From a checkpoint of a small transformer trained on Wikipedia: vocabulary 17981.
MLP neurons of a small language model. Each row is named by its layer, matrix (up: input weights; down: output weights) and neuron, and shows model dimensions 448-575. Each number is 128 + 32 x the weight over its row's rms, rounded and kept within 0 to 255. Numbers have three digits each.
After each neuron's rows, "fires on" lists the tokens most often at its 100 highest values on Wikipedia text that the model never trained on.

L3.up764:168107186147158118164096144135123124141089140139049125162181083149123054157117127166137153176110104167141127217135136093156162109119184110170128126152142126139184079087119158107091145096145121109122131106132105121135176130145117105138128118106161149123140079128062202182138098092156104197148124162147153131080125135091159149089110153174094098142108117112141148093141098130151143107108
L3.down764:177092168109096117112165163149127085125102143074103161100114136108122150077152162086164158136063128086104076093137145119180140156093128138158113113150152105018077148134132158126160071103163086176149148082146113128089148107214181144149134069203087101137168112154145176104085098150141110105107102133119151167130138138106136188098115098129091129140061119165120099108129103136192172131111
fires on: ",", " of", " (", " and"

L3.up1236:094097124153120166112134085089203136083162147115147139095102146146107153106155069123159092132140103085028122121129129170186117103150077133209171111070131103115127127119099122106179129129182103099114103116127132144132128149165064106103071075145112145096111176120137110091173107126090134147099136133096132106088118111097098152070169135137115103153065149103063112065122172147125148139135
L3.down1236:119091105092133145165133128145191120131100119121136131167126120134149170095087172109143115110160176100121145185119089058147145132089084162046144088101149173115159180188120167127136141138129155192118180125090119163176131143168073099098134109101146101100170179110176149125161096166103194115139175151133124180178125117180098141046081134096113148176119134074183139148083165211095063129174
fires on: " and", " &", "h", "che", " Des"

L3.up1636:092113114061158199149122128081137111160126097153128202143155162124162124103148128179174158167164113132123128170079132189076137194103191144139165176136084118108135073135157168117124152127163150146122108163113096127126141105080103174099101155134127148125161148150132113097136111157045167123164125124112112072137082108093216131085115119182138156139137175121083123103117140149114126148121
L3.down1636:165126118144119131103145144144113097103185113145129077121126142174157117061105109087161167159089088152125124139145164118166184129125078128182154145169147111131147073179148136114115155141114139129107143088134155079124131078096153092190124133186165126095100105176111139161151148080190081173141134153201128117188099151151113092139142135189086142123126142164177094035082093108183113101108
fires on: ",", " |", "0", " "

L3.up976:158091157112167107130115092110135110135112117090136140175167139082138177154150160134141103093082091134102183135145122125123120077145109126150129103072130113156123104169086133103119119115140194086108107176108108156143119122110205120125123101141145064115149160156173175109121082099123117071186134101172155192096128083108174143120151147156113148096174138160163122169097180124222082135173
L3.down976:137061143133133125144165167188106143117110165154113150147147100149136175106062121098134029130160163111099168054166175104150146129112104186119071158124123119119112130137112081084088107119167124097095111115085147146103123093147152118163104075142143134113125088108095149087137124122122124165154126094152220213119093140091109144128137144158164048137113141090110080169097091142166161117159
fires on: ",", " where", " which", " of", " there", " is"

L3.up1827:144104146112166108166109156088155093100168088123107120061123119102117112140091201057140099158151151110119121141119135111138171140116125101155186119142140057109141146093072118110119181167144133150100115082141139132100098122081063078072098170092130120108111092145131121121086103139108080127131088164107122105135120200117148087137159138134147115117048062097085180184180115098149195057148
L3.down1827:145106118144103112153052084106163095074163106181136136063113139109107029077143181113139081182142176133144101074098122113179143180134108125141132109153135102102086146150106132086111087057121169140090137105114081153107156149049213181163181090120128170129146109197138124128152107104102111128153178143117090090116138088142156118169176127160098126101126135064194113123082134068145117134167
fires on: " and", ",", " or"

L3.up540:106196161132133123150105131140119156116166051143090099151149176103132158109135142078117088156151147089078102166082110093076067137120206102156166114135090085110122143146186062115154162123167110153143132160104098169139137153149076119094222225154191131132120123130095098147102141066130101120136090172107102134163157168113077111119199160138098155144173113122151083100144094111131099145133
L3.down540:148132172170101129117096123146091120075099103109158155142128110142110153139170115149124043170082141139123114103137093066204115136122105160108100118124124116096113167132069122092055151198095115148178105078159125139155149121085156111104141103107091129104135168109155136105164174118125166109186163103109138063126178163137149120180148064107165156092095127149161126134155142121137107092085
fires on: ",", "-", ".", " a", ":", " for"

L3.up583:117125181055106122161051130092133092199127144156142201126169108091170111115059161110109097142086127094133143124106169159095125093094122122164170125165131166187159120109172097103122125186109093123174083167112135116138167135088137111115157116141121153126156131157171159130149162091086100133135121066111174164098186189126104163122139165137157081155085133097125149126173119157156081071083
L3.down583:139132103126176099063213134151192100146147149078153162099128136139100098080125147144137081120093205174145158169145156111108136121111147123199161147120140058114136092108143142143123169157194153186161100175189111117091187168149108090130124130177081078125104161128125139093087091080095155125074177126111194082171102171132147160146106142139102208092140110152085074128165123153180109089106
fires on: " and", ",", "/"

L3.up2339:120133144131156149127117097114159106111088136123136200124161149133083117145136152110098181143110106112116189058187081083095096157112132092120146180129094068116124135102108140110087056141121182124125130150118129154165104175100150101073093192164154143068151163145133141075143076108129131113125152131119109187177131190099130130127101137163135121063129111076136138125118145114146108126129
L3.down2339:152148132169090162077128096149187062093161096126100159144124135094146160132102162167109113080125161158053147070163075104084162168121109095147099139151103084208134122182070151085045137096138136135125149089096140144161169141178165133129170114162136161143155131102092166120121136104194128100188116128144133137142108070069113157121162143163125110101106142085150104095153171132135168143129
fires on: ",", "),", "—", " which"

L3.up87:177122139091159128179088112127141115099143178171136136114144126100124093102124160098138123113109137199092100150113102164144196114100193143152116108132029106050112145127224122095067099159143144073159074123100113152043143131119134088192087114081069103049165132185132104094113072148122142138148113154075104093112106116138114147094164155097160147116145116101101107074177140138160068111147
L3.down87:162136086073155103128170187113152111095133117101119126175152140187124100174188158127125162101129136173097132125080132117081089116116083161122077160123124102091162107183162091145143136058121180143179126141150122173089089104160104137120147112103191119123152114087171134120134104164115152138127106161118136118160106128096166170101113127118109150188117118160129172076087166135078131111149
fires on: " and", ",", " &", " or", "/"

L3.up1899:137142141145160088117060090131103074106134154097122149094137136150082161051194113173114158131156078072129081148118187123074121092203144146090150151123134109096168108115098086133136140113168165117159131153090165126120170091137109127146153107121124131124077134144158112098064135112157102167099110127120151176176152154076125233112131152098135115083132123160146135185126110175157163158087
L3.down1899:126166175165160150116138149091142111108094092124120088121130073166068126083115116129121146146126178173156124082127121113118145104094132094131203103081119127147092114088102146104170106132174183149124127173127155173151090108085211142076128078134106163163143088111132141145100141123069120145161137150111120149095156092145104128097163141144090121114090122047142164104129116190136167179144
fires on: " ", " (", " has", ",", "and"